{
  "attn_scale": 0.125,
  "parallel_block": false,
  "warmup_steps": 283,
  "final_lr_fraction": 0.0
}
MLP neurons of a small language model. Each row is named by its layer, matrix (up: input weights; down: output weights) and neuron, and shows model dimensions 0-95. Each number is 500 + 50 x the weight over its row's rms, rounded and kept within 0 to 999. Numbers have three digits each.
After each neuron's rows, "fires before" lists the tokens most often just after its 100 highest values on Wikipedia text that the model never trained on; "fires in" lists the words (lower case) most often at its 100 highest values on Wikipedia text that the model never trained on. A number after a token or word is its count.

L10.up541:535449493525470481527502539520493467468488564513566463528515465516548463449486490449457512460517529504531457540478576522553426413500462526433558634529469481508514499463494608585526594484474673518499506431476480485491508415467522572517534491495512438601482459448498530446485453467509533483
L10.down541:481581495551475512496459475487496465467483425459462561501462446504529426491449455463562461438478489512482404484539540476503513621436433508498571593450472514466525474461528559639515637516524441523455550503539523489534406423452487539501552497529418504490449591529587538523545502452398581560
fires before: " " 55, "," 11, " century" 9
fires in: "january" 15, "february" 14, "november" 9, "war" 7, "march" 6, "september" 6

L12.up532:455443512519545430455447438381483440592559571505519442498420503415472460558458463497561625489491549562530571494523526440620465406410446512689430563485517511495435503524445548489458589516501507631528496535574520490470508498547434495471515542506435485440456405521487553517509520629521524455
L12.down532:379411467525628528408500476524471492475508505503626471382518424454550588551540526503515471532601472455596571548467447523561638528508420490514522429616470530418455465536529536461518534574463397538544590454539488469512508511518498514454468498412435504570514520578537547499607471523443470475
fires before: "s" 23, " was" 22, " is" 10, " has" 5, " played" 4
fires in: "he" 28, "it" 25, "she" 7

L10.up172:606508495470572477474486475506479419520471516636557473535464477464514461492434497423452528477480500552470660513458517406634423483427546484546474523502513546472491478487508498530495550576485597519460503490501568488524482467511440530541533549420439500434487447648508487560555488488539596506
L10.down172:407462482478509477523444510520550420492457469624444516473455514524514597465545517499504505617497560417351576539571457497556529583456542450505501429506582522445414485558544556540556597500563530443446575543463506524471434596513516543461487420503485483450501560564481522532489502491478434394
fires before: " was" 33, " is" 8, "'" 5, " also" 4
fires in: "it" 41, "film" 10, "league" 4, "album" 4, "team" 4, "club" 4

L14.up273:493503544491524540428484460458486493546494598443538438547322515603481539455493515355417450379489571514542577366607476514481515488478459524512467432463469490472556475520535510494425525441497495552489534455458487533417517471666470508509549461491601485519486538529550473570580566560539511551
L14.down273:525486541434462464466469572429552494454429527499537494514501575428556545575507516540544506548500451445484546471520451540537431565519518511499521478559546493461587507331538531577395548506469461496460590523432467509533412414439524513470506515498561394497445506432427559431415478450522471466
fires before: "5" 14, "2" 11, "0" 11, "6" 10, "8" 9
fires in: "25" 14, "22" 11, "20" 9, "23" 8, "26" 8, "24" 8

L14.up549:540488592489483557493496509548554538546493431577592530490503447601447544520510444548484454468491590484458501468553583479547507498486384516584570462468539554573469420381494570452555455432473479521519461461503526539548495418486592580500516619470529529442403431485476556531493553602569443488
L14.down549:440448458599544502492446447471537433486519486538499581510507458504474461519454411541544534557520571416542514467441504630470514461436613508508480486538436486578589509558520394468499419433565492508456518456488515334532475458462537449559511562498487570496523446458585457421542474484539474476
fires before: "2" 64, "1" 27, "0" 7
fires in: "2012" 13, "2025" 11, "2022" 11, "2023" 10, "2024" 8

L12.up273:530519543453624510518459453472463511524488575618584535509465506503496471567530511413507592427526537529479447460472591411527500493527519577587508608441522468560483536549448469656430508622475465526517504484474535457685494493616479542522524483469490512491434525536542494468553543527477583465
L12.down273:520506507494476492505583462443521448546513473398522523499606428539531486428457487522468495427424498439452411501499608511556506500515589622471472449460516546540492528454471421560518497526536545538531427527458526445448439485387455417516416521551495501370505516421542551468490553561539491499
fires before: "0" 52, " |" 8, "9" 5, "5" 4, "6" 4
fires in: "000" 68

L3.up152:537568519488621417391511476452502532502423544478483456517423562479483560596450524476506477441442553512453551435549421382434437562513574498486549505502509462606552469510543547597518558494503626580507533499469524495506511467533454531485417574442533489556439536449526560495458542486560572485
L3.down152:458678565484565349502492493574503520542482469474507555488516511450462572398517526410475451483517476456468473480431464554587551562662504508524517500471495572480521424469513534535518488414495530518509469539551499522518553477518506477480490495480502461429449477518531495573509532497469514479
fires before: " as" 52, " to" 9, " a" 5, " for" 4, "9" 4
fires in: "such" 41, "known" 38, "referred" 6

L7.up698:550561540495551484431680516556553545469514490441448506446492546445409522503489533470337502388436493516415438448565487434571507562562526518430504511504441539514579399443516547485515564512530556562475551432504486530499447460537501500499503558514510455551500528543536500522543535513552550511
L7.down698:438491485421455514417411511539440546523500441620468549535515484446543446521500457529560474513480580456477498403532473509495483473457627516440489451526517478445504512437529491543502517477513502620420473486509382437455481531457521509500473400552545479424504471474475465594447494487547492496
fires before: " |" 22, "." 13, "6" 11, "," 7, "5" 7, "0" 7
fires in: "5" 14, "6" 13, "7" 12, "75" 6, "2" 5, "8" 4

L6.up290:598541529419429495513485479519546483524553555509427516487480484530525525515519476473500454508437397459473413595469478473431567580415435514581479568464557469465483510496596340502496520515535484450495433427654498504503563610498532485481504480528506538480489516514496471522528537446561518418
L6.down290:493417488521566545514500598450457514524483439581523507571465529519450504448505478494553503498529506565384550451499484405476477526507518442522463423514487478488514441467515490463570481493476438581493558533541491547503480447526481447498474472531610507561515512455531468477507440562396488491
fires before: "\n" 17, " as" 11, "ing" 7, " were" 6, " are" 5, " is" 4
fires in: "there" 20, "microbiologist" 14, "same" 11, "well" 11, "following" 6, "inspired" 5

L6.up255:417510433521539469537501567460453512507491440519611481538468475475479465488463559522459486478557552564511440569498463619619463569493518482495582585516438568512545508563411534535526625540520535536483514586429481556434415486426492515440524570500480530475500510436483500477515515512522478475
L6.down255:506557483471445529432462482564529566469532504456411538519410537529485542481493441503463510549550433307460510555483521544542496413508518478430525442475482479489495478518516452547425338544439518488534516457573526495531509516540536489512438535472526459532535546532479486539516534452454571442
fires before: " " 77, "," 5
fires in: "november" 28, "april" 17, "september" 10, "december" 9, "october" 8, "february" 6

L10.up577:611526482535471454549532487496465517493489493537572502580403515493524434449526517487500493458427459546454580473473554488499475523479548444552550452487563508449450560370472518646495453497487499503491539426395487632530489506534469479482454444453503446429391390511384467494507450564542522505
L10.down577:491423470488475452385476476500510461480441485551596444455418371476547605522496517513495484502525418497556481517505471460533636466423494530466548464484483524491494457463544504514522509443405562551503562468613528567509547488508445474466471512522478463521504437563514488492547404501494586524
fires before: "1" 18, "2" 18, "0" 17, "″" 7, "–" 6, "6" 5
fires in: "2020" 16, "2021" 12, "2017" 7, "2019" 7, "01" 6, "2012" 6

L11.up359:509572495470540506500512466490502418531515541487589565518453495454464467502562479494542490382516508487479503440625443508482509529516510602492489617531455469561452583495442528512438481377412499525449530571440466460485461510543573559501516448505552497581457539391523615490470506492527535489
L11.down359:489499510619568422470502586559512449502365501628581482496483438488512528547469545415460546506480537417511524511488554510533433447447528527498513528468514507470426499522468512534508425552537518374526471482529518545541542455406494465612408483552446477435473458525481536477532455479541570489
fires before: "9" 32, "7" 12, "5" 10, "6" 10, "0" 9, "3" 8
fires in: "1990" 15, "1969" 10, "2015" 8, "2016" 6, "1957" 6, "2017" 5

L3.up142:478503534541468396462461499387576421548492617509491362527500502552483489577519472463533593573453480535512596455552424439409526536512555531518499477461547462500497511593501413484455491509529503487539551476456577485428551506512503598485551531509575457495471553457527502487469552571480559498
L3.down142:469472457394486496568529503528570544399497474460477518549515415524470560457537458483462467464529577550520590468527489519566561444481452509550530534409529446458447422534421408474412534582523501408489477432536519457561472433538559540485520495448511423483463490578557465509547526555614548438
fires before: " as" 55, " to" 7, " a" 5, " for" 5
fires in: "known" 44, "such" 40, "referred" 4

L14.up535:500494549531475493534494427471531517563552524562574534561520538530446466466526472510471491498481580495530513479470544397588472462542571468522375504475514525547507424494495495510451518495500507558495503490415529588526441417554514555477466497533567451449475477480468524465460521557518544612
L14.down535:519534542551608583503483448569535480558520509482582594473484511489479490438490482465428484505502558448532488433559491497557518520462422511493499414528415510549561536534470535527584498421517462420695497512441490495555485506517448480460574387540516509642458525425570398502506493558504448511
fires before: "0" 37, "2" 13, "1" 13, "3" 7
fires in: "2020" 17, "2021" 14, "2022" 12, "2023" 7

L3.up523:529583486468497456450509472417435513554551526558547484487314566482504477541447493525528495467505589494471641388587470430480499602404494546558484451496542468501486547448540537495530551503523597526505497496467558577523522533515513515495401549441554538487465548516464587480410513516515528480
L3.down523:569496448475533452564536404487424471466541436433439502558475480496465548428518495458464490531513511489575457521570394491514596518598447486472581599474435520424525584420473484516410541424460523507503529541482578501426471495495528427408528448524504508475480463543593480453497505487489460504
fires before: " a" 16, " the" 16, " he" 7, " it" 6, " an" 5
fires in: "as" 58, "where" 20, "when" 13

L4.up416:476478426421521538470567504521525489542505465521332496455471522524479420516509537521380503492395506518490483439505461544442514489436500544572459370501515566514544509425587540500513504550503456520516502458527514559508460475429527462526631633522465496514458547614587478631428557525444470524
L4.down416:536547451526623507507379508479544400535438527422506514599462480481516500475575480461515556456509516442510532564557519489488521497571519491437471519511455484558482499509489543518535518591531631478539412414518549531476607516507520555494431498484516556501509483519514511501627467456562459473
fires before: " |" 23, " as" 17, " votes" 6, "s" 4, ")" 4
fires in: "such" 25, "total" 13, "votes" 9, "apps" 5, "league" 4, "incumbent" 4

L10.up315:553544452479449492503597513500508486505547617468527469454493488455446458553547487490434453419589535527465475507448590520586478492492525515481539531460399531594525491539531603517481573440414556577493563438504564502487465482412492536459619402602471480530498432456499556410536381490583462418
L10.down315:422631508474513428500579546566539452429386517483506503544491477510466509463472479458458373545511474611527439456527474464529520600447542373421527573436559551493498499515590474557494488418607466516469460575479479536535517476529529571524555377571515510476522532487436424509530484514460535523
fires before: " " 54, "in" 4, "," 4
fires in: "august" 13, "november" 12, "september" 12, "a" 11, "january" 6, "klein" 4

L3.up457:632479545355539528475516563429472528504377517435451422459453520500449437523569496483460531510545607534535473522522438552558435483443452565523482480479452425610448472444436475497503465540414463524516512564488500549482478431459583544440590478450545512579519460492478596456502402504520474528
L3.down457:455488517517426619521477570484479492496612456589490552617510437490520545395523513462416545514478482364555662575460564538409483461516557549513515474500535504462523481511477513550530537491569495466513540471520353433409505549502504440503592573512412490464421480554508449541498520511531517487
fires before: " " 33, " the" 18
fires in: "in" 94

L10.up182:499445571535496479450561543529579517577550498445535450471406496572475445455441499534428435469515538567553462376524411466483412478424542507483431510500468498609506455450374538541481626480525486547507543492536490466529446588429526528459448580552480506505537527453561491481497508542499548544
L10.down182:541505563499461476556529513563478580513579485390532447537422482475380467503493507502519570480401597558508522590484597457503448513495571448517503526540469511477481590479578513471438569472401485473498495524512521411457504471517545529513466556421462486416508519450528591469553499507526533525
fires before: " " 53, " life" 9
fires in: "on" 32, "early" 16, "born" 7, "march" 5

L10.up292:501545447473481489529578502475464427503510583552489486584398513490350525561563495536545434427514637561563504441491434522514492442425501464552490505440533506529506447500488396501471511520391529538507507557537537481506525471456463548399552494473529513512398412531405522491500480569580509482
L10.down292:486458472530376536542470524517547473494486478567491482496508551536491453573493495515521452562491567479487492471469436470458509537515655438458564501540567548339441506540516466612481489482643600461477521528452559591494437578495592411488443444534533548488505499469529512564489470421539487470
fires before: " a" 41, " an" 13, " the" 5
fires in: "is" 49, "was" 22, "as" 13

L3.up580:550546447511489574447570504518534541515455540396395433474456590488423438527481531498504531403483570536487516473570392498549409540486424508463536491502451475572469426529484574541565556502455472497413505497451453448447530435451536532475599510459519501615471493561528533489536523421566500515
L3.down580:471550510541481560515439625525466449538519444485538593623428442473503544393523478393449530549509490384472605503483552544497556553504558584524503495493554503459544461547570481475543470526509498462537506474484401494385491551493518489511511499481389478441467463518524431501514530604507409525
fires before: " " 53, " the" 15, ")" 4
fires in: "in" 52, "december" 26, "november" 18